{"n_layer": 16, "d_model": 256, "n_head": 4, "n_kv_head": 4, "head_dim": 64, "d_mlp": 512, "vocab_size": 1146, "activation": "swiglu", "norm": "rmsnorm", "norm_place": "pre", "norm_eps": 1e-05, "positions": "rope", "rope_base": 1000000.0, "rope_fraction": 1.0, "qk_norm": false, "attn_scale": 0.125, "bias": "none", "tie_embeddings": true, "parallel_block": false, "init": "uniform", "init_std_qkv": 0.0488, "init_std_o": 0.0488, "init_std_up": 0.0488, "init_std_down": 0.0, "optimizer": "muon_variant", "lr": 0.00676, "beta1": 0.95, "weight_decay": 0.029, "lr_head": 0.00652, "grad_clip": 2.0, "warmup_steps": 200, "schedule": "wsd", "decay_fraction": 0.669, "decay_shape": "linear", "final_lr_fraction": 0.1, "batch_tokens": 65536, "seq_len": 768, "doc_mask": true, "train_tokens": 622400000, "steps": 9498, "dataset": "wikipedia_en"}
MLP neurons of a small language model. Each row is named by its layer, matrix (gate and up: input weights) and neuron, and shows model dimensions 128-255. Each number is 128 + 32 x the weight over its row's rms, rounded and kept within 0 to 255. Numbers have three digits each. A neuron's up and down rows have the sign that makes its largest values positive.
A block is one neuron, or neurons of one layer that tend to fire together. After each block is what it responds to, as a language model described it from the Wikipedia text at the highest values.

L5.gate33:132102147165056097164174082137088096121111141067083175099117170115133137118111108130085152111192132096080176108129159169193125205146112132153107113153102149116114104095112096113208114137147202141118095145104129156130164155155136110144087106145179149115140183086173159130093143127122136077096082140139090134098080136152124081116108157180161124129151097127118110126127168071146186142125
L5.up33:173098112168112108120133131120127153154135185139165137133157136124117125141175120149121088065181174121060167139097123136074110127065096133142124126121047123100128149138155139106119198149182159083148114163075106059166139135106095127127179132128137170119113134079190159121143149148074055110119091084160134132152120152144115120090139128096179121068135118074135136147110097075154120093072
Responds to: The word name in naming contexts (the binomial name X, the name of), plus final pieces completing nouns like family, team, party, stadium.

L4.gate115:172158149129122104104143106101097142140114200143114087141117135162153108080159166176139087084110153090087088142111114140110151096150142171080202151161147134117146178065113148125091164141211164138115144156141108187137160098082088045111152091156127108145179148101141171148118148079104114131085129112085104140201147105116053175151097150161127139139144160179145201175121125105150162144135
L4.up115:168085147144072109099108098193165177098124116088160169105183152141125124101124097168139196167093075132168129165106107081125165141122108118098171123160137097135126149154097144126143091110118155104138093094128138079089073133114130127106102131138128195117118075079182102122097178189132137143087102173130114136104188093155118127184089136095116112094159137133164113167069079108119082088158
L4.gate225:122159121140115164171157131135125155179085148071094091129127182131176164142141151129151112105114143135152141107154118069139136129126087122119142126116136135107056109171095112132070126129177143128083194168116152154080088169146129145117170132138153132123098193104165133147109082122149131057116085233145165142099102118127137113121156141108153148085178146130163110155112122149135114113208
L4.up225:131117154081141107138185137118126148111107168064100104145132190096062108107161118133135096178082159175129117121106115148102158111089118175118103140129138124134153065138168134143109131136078072122104147158162105125143112148065183120100072150146115144096122184123133114127094111078147175058138135206110146144101102166149138134126164101176133135076127123142108070104145108103103106149150
L4.gate327:108119142162145154111147149189124196083103123046116137078143134131135128131191155156105141110194130136160117100166109154128100112166099086195144101136134147088065144117138088164108113197067104128151095156149160123126136123151082134170091103035101112109143155085160147086135178116116115105107122239121121107157118187100100099146091103099164113142187154134143102165108134116121165079112
L4.up327:152099096121168119104081160112114178089182131130108095119192065127154137107095158176168167152118163180146182114088114131142099151073114101147084134162142138104074064121153108057089153093111111112109192136100163100084138163124100178116115075093095193141166119097145142104081175114146097085084119164133144091155057115119123115150170162108155171146123127118145166120141123123152103065161
L4.gate328:142172103124077126102135129146108196131169161117105118133139152101168086097147094121155161158113104154098137140068113148146086149114142139156229169094101161119167180124098099110117162102113147120155115160056140137137105080099120121201117114067065151133110145161116109096070135167160112101113070145178099145088189160117181134123108136061168101118137203195126139105111156061124181172167
L4.up328:138074118119151120130156132120072157055138067141146169065136119129098173147115110125144132103131120041125184098047140119151121100124112177102147085168084128092120123080109104080092144189098114137102125134152121137146180108112136156125148129140149102137135098136117143090156148120108094103145126182142126138118103132097130156171127129132117099125152139166119105071140121139132113102125
L4.gate358:138090139155167108193149085172098151119146136095108113104092173126158105169111137154072171126128142111189068110144156084107161128103149119131087143141113141089093155162156129188150148167138154134137110095193084137078123064093161103174160114084125128148147116127115150120154150112109184100143121150126086113122161097090112116168082120141128182082116141174176118097086179120122142126104
L4.up358:154131101061130150179109135144129100104128081142108077117072167215115158128137156151117137145188108139104170074175114059112137054146121107069119151155106091094141067107139108168079172119137236104077096114119138105115034081108075101144165085136192135112100108126094089121150119165122139124120101102133169155104152156093152165100132128095146143091179149115171182122182135123141135113117
L4.gate391:117102116127094095155095111103111082142097137133115160176139123140111138128081111149141066108158124111166160136101126130028133112073138119174123165144143194115095127153089125109133109121111143069145061173090118134121165127155141169116067108188109115141087102145136143153111158177129069140114098213066116150133107190085166144175131173140146107095136169137108152149147091096149108160156
L4.up391:119100163108148144195137077099079169080070116148084068145123099137137129101156124139165108081116115118099107116135126145136124082077091065185119122169138110098101130109145096161047170132141128064127099067145146108179155132162124150160157102119137145157131113098167142106156108132153137154176110125116157126099110103080127169203100119099131080124117124134119186130212118181177150147055
L4.gate449:145119105102164100157195112133114145153120118106171062143118139112089137122135099132122063087141150128137214103176131125154124128118137134154096129147132162125087090175088095153125132101105142095098129163089126103138111097105119170109066091138161099103192135173179151122186151048153142093176021139127109142090104114104135180159136113125147136087077120104110122175086176141115179120134
L4.up449:114120137175147172103179080167083139121081115146104148180105154127070168100150131155118128082153125110174110080234110061142049067107136136148153149106159141069096141140113117090170125123081147093107090189139139150132171142114159159110087050161138059095110110166100123170098153088168186149176132069136111135126086163065118146146134121098103144105170129139161096134134199139116107129122
L4.gate491:117070177118108130124139162181173111163142118113102141158153170117094105110119139211115158106093097155139135116141120166170114166181171213150104127167147123184096133139158112074126159092111157181147116104119125111100087107083191155149148174116140144143211122123139134154147156130107143158084112072148112073099124134074133133113128143173155110157108056153067077125131066095136098095094
L4.up491:113120140127117132140114170199187105137128101080173089099120117116156158044098138109165133153109118137092132115158142077175136120119205197119119151153142135165114128122163155157136131119107088100151147105154140090138080137082151146151162145129150096142171111087144128146118205098073162167090158149157096164140117201089132095148110159130123129095094086163112089125128106138126148100111
Responds to: Final word pieces that complete split geographic or administrative words, especially Count-y/Count-ry, also hometown, Village, Pittsburgh, Areas.

L4.gate19:093083130114157128170140039166094114073156107174062166105085172113110194091171152106143142194113120162151153162169113193106125068159154119154105133121092126166085140053062123111184151093111103111144059093160138130149155120147138144157204139158127059146144138102123129114124179120150147133128138143127131170155130102123142073156092204100087087128103129101130171192063131096083115141134
L4.up19:138098099168124204183163147090112086117057123090106128113132069108172139116130111143151135099191112130122184173091095070099090125112116045101146108120082149106109098162112165090110119101187191145088135112119099141165168078154133126121116174170184120074163126106192137154049161173090083105166133136178153166134131141138176102105168127170130115125104096159124175129110138131166162104111
L4.gate35:144103094044157072137138114203073102066163110097160128123111121130185159046158097118139119148118050143123167144083147110205123151141106096186140113127125093108121174111107053142119119153111134088181135111139131127090092140158188047115141151111146176093061162087186145090129129124151145157175110132142097104141130171124122111123125169137122155117156129100126132175112118094195124161166
L4.up35:163080108118136140210147060113149110175108136050197111112134095146156126071114105103138120125140123020176150124141176139129120088136149167131154123137134090111100185066120157163123105107191162096154155106121124164183156139114102135144129096108108165135143102108187136155143101124137184131159151129113183158146088034131132152162162124127140080165184141130176143129172087103124154103148
L4.gate163:181131135140110110133199160135091188042125111157115180091116131138123110146079131150189156179153066143184165098163124124062143107106135155120117087079113174079089120105134166138125120173147126117153126156136112102112142162131158095117122011120103119140093160106185071115188122153152126153136131156121087148091179149120086158115113112097120143133213117128145119196086150107135095141177
L4.up163:124097060154141121109144136100134122120151130107150127072068154197092149183107095118131127154142172097130142154140081195156107091143129194221078088156116124138139132102102079175109205146166167104127152139190118136134117135115075100115143098114092139105109146063108104127075183146108090113150116111171141091079157093124119173147123126104123135149120071178135148090079159107173110164124
L4.gate208:199163170140133146110106107114115219187130118140097159061115075125145128149117155187166113126141123120138092141145167124159129151148116172114176098101141144107141120142164076173101158162105145168143157094123136113088112121127113151188114128116107156178143157058111137147186153127110130179141127128133195150109099116112140137122170191121131177074089129096141088145134064110125137142065
L4.up208:171111157105131123155111113059122196151113113146132116085150138135097136130111113184156140125162113093150124134162108118166084090182158107167102102122074106115100087118119126123101156145115089150152135172127098118110063148108148100124113086105161187144050164104156201160046185115071160145136144154087114166097123122156123130157132160125097148096158083117081120074073108128111138134059
L4.gate239:120131148206134103106131049163156158136114053134105114133077167151128142132069089134125147145067116129079154130091044189062121135120187120160104093138177136159165087091137094114158131085136121182109141149138096123075149125107110147142095163127095159136133147111235145167104108061116186146132086140140121128170158151070139076131155136093083134084137187113101145131147118162123069115098
L4.up239:173159150174090108177161169184175164153180070164111143085107108112135164157107136136165092121116099156121178123174125149177098124121100091161146101103118141141136157160124115133103159120108127169075086156167108111163087172121084109104125106138125067117113129157122072167083092076073112139112096147093115151148110122153161139114112134194143126108115108229064148121139153139141063100142
L4.gate321:160125087107098131104116169104129138126159107077109154105069084108163067112177126134074117108159166131117126110160057165168169131124135067175149211148125121026144145128068171174103156137154165168093120139084118155078167145126129154130096101129081174122132075101122100157093083099151152119104122137131157178183150110177153113155108137191163138188141182160110146135089089102060170099127
L4.up321:103151091095128153152142143136110127125084119084088136132123137126166083067172162135135175151163232181132101162169124150111173088164090157174065129066110153108128113108098095146137140184150104144154120149087146182152133144096157157098105099084149112065160165074103075229134171136107126124064092115118168207137173127156101083155093106180172142145100104137106149108087110158161166126088
L4.gate369:121154147096093069108149077112123082135128083090148164040162130161118161142062109128101135074139080144071135167118120080106082128157173132077096166120164112097127126116151113099109084110112125143135149118154143101118097145140058159142144091095070187062141131113117081108155110036117113118171128141158166094103107093105095144171120166049068104106150130122138127142091124144140142162102
L4.up369:129093121084148140134103100115058141098108051071145153106095071108080100170155114123096097100127099171136119122114086141175130053167105089153108109109166175089146108171050103132059123149129121077075119143099169102123120110108076158119153170110139125089115096141129140106132064131145139124109124130167142172091141185102100179200114172094159026081143076157072200130089059125068119108134
L4.gate457:117091112136107137147159106154125080122093114120141161129149144146053089083144122144189082112078107074164031129171135111135159156151147132131084132117115144083100191103172128146115160144126131156101173209141107186073109148130096106112130170116109117098111100167133083130063112159136120127131164098172132147084096161127097112141140174126062156152121105156103090104109127148187149137165
L4.up457:203110070153152125130117127066150109131062142141097118036159108150162194133144083168142105069137138072097192169123173108196111169116202103120099144089147133139125128171143125134101106129140132097084141140160130214165099137131133135132074105076150121110123142150132157109141128170173155099133129083134216170107081184105106114112143108131167132127149112114134129165062131145150120112193
Responds to: Short interior word pieces inside a longer word after its first fragment, such as the p in incorporated, ro in introduced and controlled, oun in announced.

L5.gate212:155156171164136159109192139071172115117127108179131113160115117194142117138140172126200108145116101163164115147135124087073118063126116134111144152120187153147134185118150174110154129110118137130096149094131104098164085168197090120160138090103161154107103095116152131143058173111132075190125119144143096133163132146118097150060102109130048121134139145126171175156165180131161132108145
L5.up212:084129113104078130110119112175145100159123117123151139128167089102110155114119135139139077093147132129143170136119146176164159136137113157112091113100075117144134097190111092087114127114141090096113151150167192125130105116091098161093180128128120117137143081115095174114162202161147133095103131097166131161136096088163092097138174157152120135063127159129141104174131096108135119148127
Responds to: Short fragments in the middle of words split into several tokens, e.g. the p in incorporated and responsible, the g in emergency, em in achievements.

L5.gate257:158120138128109091130107096099158241091138194111091158158123153090165135159079111149146158172154122117117160165117158166119065157136130123112086105129138144069160104130202144140122126125136112138141107147097196071099098183151118098107115071097136120159133154129107150038154141121139118130121184136116116093117144088141131148111172144169114133052157137148094076121134076083100147116144
L5.up257:124133149125105149132131153097149183102098112135140092172108129156117095049129130116115171101067078133182137127082120101132127126115148117098153159046093169130145157112144152124075137155117078053083155170159106150146115140064155112123172221111133088116121182187123149140186125124163080141111134067117115128094144064198123162190123071127144123150153078132128109146140112096121117107129
Responds to: Final subword pieces that complete common descriptive adjectives split across tokens, such as up|per, sm|all, l|ong, Bl|ack, Gre|en, narro|w.

L4.gate9:099118166125183076117103121098145110099119098139128142089145161154124103109112055145127135102131193116133103105122139133156063174121138102179116123105120112149151109113147143174119123173124089129108136126175184143135118114121124150116171112159085150180178103137166162128069118150051111133166108174074191152077110123170118147158112135116091066128179083117111115184060129125132128141149
L4.up9:129148145164096049125118117132114091161149091096142187173064171125139137117101039118130109070132129141119095098110138131133117136119111133148145104117076086122142186143111137148090168090141180165144156140156117129171083123191121166113138197088090147153085120111121147115176093158140162137106152180127100150116116092091121118102054108119148100121098074095116129103126105128010112111093
L4.gate23:138093122097103070146164093141151137137156139134144179133153129079127112064088125142163113102164087143158066084158099126174097117118158148152150105095120163161100137113161129129098145143187116096075117148148096146150121135101161148155163169091101149164095143115096184134096164098157042111101138120110092167155067088055060101135145172109123168127193064134090166137066124122076138128134
L4.up23:081155101086076117180144101144190093176074163119112165047115144078133114071158113100124082082188151128146126149148130106109117084125152138085142167140139128134053107140115140105070118138190178171145079153154122165163131118183135174079129175156099110166167117127118129129092167157125095139119124116151157140163143087089143134120123125128162153094127128072119115138133098151148089069134
L4.gate25:132153103074123132072129118172122168132141135118158094171144164163115102092153105206096142157118132149145178180118111118139109156101139097190141098091110149114125109106110147135133153126116108199164145158188105106115154082146024163142091131128120150123097112144075116117106145192093094151156142141098100078154176120123091145106171079119130111114155144131121098196126145113130091121120
L4.up25:141183140119128108060104096161142167121169149160133123137188095094123094121098099117136086135166063101122128050155137149129083140107163117106060107089130135082123106101089095142155146128163108118167188116166107119125106138089117156168114169108055131078100159139170133138108126181084132107083156135142129106130183101127097091094089115034075141130128120130155105135124052095121163155118
L4.gate77:124158136077105134149125134098118093099153100090138099126106121134081167103116092120104112111108131127102134155176166169152175131171131159083131116095166077113134119106127077139134119136113107096118122185041095087101107208108088114098064119135124142160144068114136174060158159082088158159132151099110111128099125165164161158090113170133140135166179144101094129141128123095131147178103
L4.up77:083189087123098160113121129126112132114107091156114109181127127104206174093205146151169147169196171129120130130135143118135147095122146109141093084161094130153106113090107076117160097118146092143116067137083165120141082106172121175131125116179128149134145135127126111130165162108151127160183115135084151095130163140130104120119109156157138195153170194124151116223130116095143147084124
L4.gate181:148106120083155132154131127092143118125164170167156111081083095121176111125097170164140139152156134195094116112197122158140127138114122083135132100189127161137176094112102095117132172127164165166132140150191143125112093126147067146103155135161129075113179175158084134158140142122097150065106133111087192123114110115084187179083110132185189106166125113147127105148104204070131128063138
L4.up181:081143110166120101148178085158149148056093077098100104128143105114132110073151102135145169081134117080062125139113171139139128109060133144122107152138059085144121147090092099114158137123122123104123173145130071212119119129155125080155148148090105180141128109126052116150074136101128054119108170143176145122146169145144143092105116094102100115117113121153145093143106133139097101132126
L4.gate254:092037084124101134156110097116143118121181135114081122115149074082167191126099136140085173083140065172111212175117129129078173183129127119161165138040113099108150109152122075104106136095095118125143191164073154106184158171030108075139143137161129171117132156119097144168170094142092166126099170155096130127098147094124131139078162125170096114076119118103160150114180109160138119148110
L4.up254:128146093140112096117118137196183159098058127106123098214128122123038127087172172134073125151138141192071162184142154094136143135086121130126140144112142158092043169186135152106122134182116104167118121102133097158111086154095163126109083121169130164105116125183112174096123127173128149117133165149149121152124168100106166163168160106099131130129140069180102156131090101142107136215077
L4.gate287:174067150147063159161113139129172190180085131076135135091154203147111099127182134126121124097099120164106137042108106165099092099085138114065168074114156143075170078078149109169138148157167116104114128133099119138157146161144151135124099120173075122140150104168121182127112158116121085135106148109124176090107156117148148138149116137122158120134129107097156143144172115148112096173103
L4.up287:118109109116152149138082120144105068146115078127106146134112152124163143127136083163097099135120150131093180174123141128122124104158122127164130085124108106105184117105103142193067159179193105086126113163195195175111097167146158201119088097154106143074160121149121129165183108117146182119136188178062108150145148127154092119134094104124083141139158113152085159098163207184144095115152
L4.gate434:077093112128135124164149172083128102150091087117122108120157106093137106110090151078132120091188172150103156069148166114118121128146087102159145084117138145156138127105102122115157120177124131151158105168131114128120135110113095182145154154122112116070100076109154148132143156124130124094110117137105037152120163152138119121112110143110049108106120142177112110111122069102168094090136
L4.up434:162133187149149101127140095144154139087147084120066132089133096187169152065166130151113062153112215102108134125113097128132167086107131162100120125124141126095158039123147183071152246126099144121140100215162125088147148097131090124102094112151131042174077122122203143180110164100125145093126094085139146167127115109150081157133198150081144109135135129169102071080061096151176131129138
Responds to: Short second pieces of words split after one or two letters, most often p after S as in S-pecies, S-panish, Des-p-ite, plus e-ach, e-ar-ned, Gr-um-man.

L13.gate9:165131006107153211145131134124169136113150129143119159088121084142187151076125130117118134126060120185131092095143100080182162105104114124164097163114149156152154152126099081144120087073135124138092187145134090130130053135084175136100183159153164165087120153134114123102155126138140145072098123064152108143152120150131113152079147136148109186146150131098088116108082155085149117118093
L13.up9:101121140107130116119210118153145142082162108136183096054063130087188151085092129127091172157120149140122099160126115119186132092088141123109084091118074121104170109183156136094188108058061167154063166134111135130162046138105123102139104159120075052122099102135097082136132104056126090115098137101135119176122131069175152105167125132124148159163168159123153140131206144094147114152157
L13.gate135:208151056093091095148159148138116178101176111127113155114141127091119095112123165170131088136116156086159093116108112147158104109116088120129148161133139118157120110146136145131140178143102125141101116102064114064162072152172043107124116131163076062123077114136093056138136162142182085132143115098143146172154106179079130102133146078158157121155113094119132142125148107145103096140185
L13.up135:129068086117113089146128123162137137107172127110112102179206102119128086087129125096151080158137110138085222144084094167143180110157185120108167101160103120098098123125089117130179017123118084184164127140112154124101100127138124105105145156077103138114100130133169106151085119125134100126130106118116148046160097171086135138116104156121140157086149153149130126126142099129050158171164
L13.gate170:173081136122145097120063084096172135111136099141141204163150187120188117155142142098086148105115156219155146161078105110119119129104100065145106149099095172157166143131135142171108085147195185150149156150163127194175189126126136147206164114120110113098087147096073170124123165086113158118177119123124101091134183163122122180142130116189132152084135126183129123131083151145136131186146
L13.up170:173116094107120080073141182168139125123107140077104169180150084103164119123149166128104101171108163149147074111111105119085090056182161179123131141092112166110116122107103118178099069142132151088173139101099183125077105145142086107136109160106100100101128141145169101143194146150111134146133162150131146114109137078154128126122127125098154126140148107188182089071130114163061115166110
L13.gate185:159150144088155163125149119104145115143190172072117145174161185074150097164151048144142120126134087137125128156117077161165150101120144067147129131170152101136090104144170133091113135156113127053096125114130069150152056135162137138116117149042125121172134086106106159094089193089154110166122148156090126150081171104114086069145076091148135185126115097129089093146094151108110183153154
L13.up185:178113148083122084090126083102131183184119174137133182144070169165099117141150098126094136150150126100177133152147174129113151151170104114156131174128148164133149117157143099123133091158158163138098176190117130209147187176159063190122128066108081078118141186155147118158110141160188162203105162148153137181080123101130159142193115132112124137118170062095096152146132115165106153083166
L13.gate187:213106131121099114115171175129163117140176066117136141111107059075052131149159182145143181147061131103146115175093105132175124109194138134126089103119110119093087103173150174149021101187165127124124119147164025105141134061126153130108046132125153093156132117129113104161167102102114186139166138147104160124151130133108144187178095105134098159122134160141128113125136170148087088153129
L13.up187:168050072204111160172153156110121125105097102149164133111116147111132141110214116125147095166104113158088103145116071155089072128148052123147113143132100100119128175107107144121145136168116089167138183161085140138152140159126110135179112112112106113094118118110156075147068150139092117130182167145112130118152109124140086139114093113094127150125107141148150203126075089105144126157186
L13.gate189:120114098165134121171123187082198155139172140136094173139108184113157094118146140225130124089187101123076140120133111109124147157153128125157124087113136132156132163135090062111085107112179123134126056125174138169146102069170127159186176123156099160095175129118147132119132121109142157081208140173147087116086156029114163107140126135144129127139163144101169188144142114147168065120068
L13.up189:193057119152090152093231152176173150142187153110088132152121134167125187105127084088154158122129144097105135143106103108143172121085108157106172149129111069169165142115090161180132162122136143162116160109104140133148119137139103127166043145126154184130137098115146099138125160139106110138145122160115132139141083106202118063130126080138083092145078118149099154133138184105176141126147
L13.gate250:144091086109195079151170104131161150120120111114058163098187184069181073129098127162136096134149130193145106107102082059160140069098147169176127118149153127108152160104167156085137054157123117098106138167160112133201108126132142134138139149128137114167074092118107129096119143116150165107100132158187122162161185143093088127176125106127128143092119101136156126135111044108152114090151
L13.up250:122071132121122069111118169090194095128129138117063169154137120111183086138127098154220128103056142135140143177107138154122181147126153124156121159103102101180108071185105105102129150151142141169087141115133110141134059117125116123160088113129132183177152113155119146072098158129089140105071174159122142136136139108131174155102063110163142204149116181118175107110170165182095178092107
L13.gate391:110045135114155129103142108128129134128170112089096193154126057143151084119087139188153192102158111137151153085143049159160114113156178103158153111093111078080167112091183127121145050136108123140089121115157138159140087132091138132109142091118161102109147124102124102171161132100175129136087086134083098115141078155083106131142121116146125082155171090132189160180098120178088093108160
L13.up391:173141107130081119142143075170113157123156114084137170119194131079162145122115190084073125056103116129131173112097112145101085131158121143152169135118151126118121097143162180114167127044172109075159175160124112096143158147061162115093150133158126101176176110120103080096189164139128115142104142124063112177120115135114144102106153087062135155122064123159136156136138109144151189126139
Responds to: Opening fragments of words, mostly "Sp"/"sp" and "St", plus single letters like P or F, at the start of names or capitalised words in lists, tables and headings, e.g. Spear, Space, St Mary's.

L13.gate114:176117157093089085129080142104110126074113166194116159184151156071179145136092153126131023113123154135124105080150119087144113162097092069093102099080090134059143131101146155130122134203170152101175138131091139146115154124084102185150103128132130155121154117145164075072121151131137131128155151150126082149199116125122114095154054127120117075154146137134130129144104134132169204128118
L13.up114:070157095070118174099162070179108142154135128084126126151149099082136147118177131049113125161092107160090126158110110112157138147150114151084101117138137147125088128180103150171127102114215150121089072112180140147120118126074125121150142162156128194158152188100126086084095123180142150125102058124126100045142094107096119181096145177125143098140191113116161170088091153129110158073136
L13.gate142:089099137115070180143117153150113104162157110120082093168090106126136124156137115150161068069140194148105141174186167098105108092137119111133088109137139173152096168148098151169075125107198076129128101164099113121110120173122088151136161093177196113210130142157142160113096126172141150112131142070167164071116109128147131131105170123168077105140173175085121154153156138135135146203151
L13.up142:115118053059108113157142132162087141074144114145137124201101110171128077163113141089150152149075132125127115123098143140136142079076118163157090164096068157157108106167077126183157155092115139114151109161090144160097089143117063171170097127128109118088130140159163093125146127129089137137192127113179021101126103136124120149106057102117117144135144155098170094143104158049183097092158
L13.gate248:177149196151172120150115150073106124123146092114143069159141159129088107118134115130106091099136144146151144143154146156102125111079156043127102086088104170142143112194107143105164187123058125123085175154188147128096091099145113196135122127154073187122174110046108161089087106134102151082116080111067150081137136167106129123116130135108130121079112124102115150109191146135151186146134
L13.up248:114120191099121131149209108101065118125206153154101122149152125167127134146161091130094094166172141104147182098167180149124091132118117081205125079126087130090127120144062117125174098057126120140074178108114102149168086139088109146112112103064155136085155077158158123100176089194198118134187140155138121161077169090102128066152130145120118119115129139175128137117136091109139128159013
L13.gate304:140141205124197143162160117178141138141167119107118189115152173061173105112059086075161100066120122112131147119146161163119170109171144141080152142152161173151119137124133144171130094133119098093138176074125134174120161101093094142092158073110107153108136138153107118160154108159174148108143135091146120112154094119131161126143120132151160135132132120101204163121137058106099138082090
L13.up304:053165135114137161144142180124088208154113145161148190111126158107104147111156129118102155141102122104093094088071093110126060031138038106079160150068152199159104143127124088122115110121135116113097131119132059189167091139108105143112128073126116114152113133137129047132151131111169088154122160115127107086119124129107137148137114100095140153126158217127120121125113108148145171106173
L13.gate307:183117157107119132112114129148121139144111072131157129152129086119170103144144130086137153140138151091091085077123138118082121140151127128116122109118168147076129171123097174222115093148163124134122150170098093099108111157121085163143104143111181139166166147143119120101217140126132113086192158096088128107118119178103225176108133090181150112135126108161131179118102134151073113159105
L13.up307:128118148156086092134130054152068132119195059105167084158099171126130121171080087104099162212194147168085153177152156073133180130120093123147125086093113103153126089116057141179128107131120171185144129139065139131171139133116135141095116129084177116129155110143159062149138095163096160120170169130081111105186090103069144155132124115134177066126154111205140178149170094118141188096126
L13.gate373:064160128131154087121193081114140051084123120127173114094117108141133122144104184165158113164155095149177124144164112108140130124107136129135151059117135115058101154128127077234098178168117122163117146139108155090180126143122116110142114147127174087093122150180101081145107177084101056088192145113148121098112066158114143166191076108148154156147169140117166090106134169144060146127125
L13.up373:109104097117197136146141143151091077128116104176123092141106112160174127142146134118087131092176191154071115054135108132080070067079096156164100137164116123181096186055118130120131074154128080157146142123173099135153159108123092160145111110115079169137081119112138097074115110138137154088108145150132146128111146158062134119179098098104221108129142153137152096149112088120131227146068
L13.gate375:117121072115172100110109178141176113143095142137109109150147148134159132101106131114141177147126066149119085136119147096098162116102123158074117137057143114163119102130105116129048105098062175119168154156131184161111116131173124122096114147100152120113096091141141107088048127173126154175190094157121122088142123124091135175145108182106078088185116151106144107097150112159084124093117
L13.up375:117103156109147117107108160116109151115148151096121136070114135126146079156191115091158079068138106135065103035174109138169123139169170155108126146112129131169101106141195161107166174145140083158159111148131190207091143123098115127173047131156094063162136105131171125086072173168125124130091141177116135110100119036108104113130126131114138110050113137108166143153102163179207134098182
L13.gate485:079103109098140101147157152129149072092104092076105146124095151066112119161158162146101096191089144180138159123099166085137155124151162054076053080085136134134084113108102143124117119123167132106050118125124038148123119126170138119103128104117088115196185172109180133127139196120143101139117114145132087155134120117219174117125125140141175109143142160124170110142150168126143088126104
L13.up485:158130139122127099107146134073098145119155083123123101158100118101172111135107152150141129116138140053155217138093129095119113209163103128080122140109164222143078138146148099195101124066187115081144068143152143130138128121101130138108156126118176144126141095149146062153105133138105118103090155025138152078138134130143173124113050089161153157121170149128096186138099080138169078110093
Responds to: Word-internal or word-final fragments of split words, mostly geographic names such as the R of River, Mississipp-i, Goond-i-windi, Hess-e, plus some common words like d-iffusion.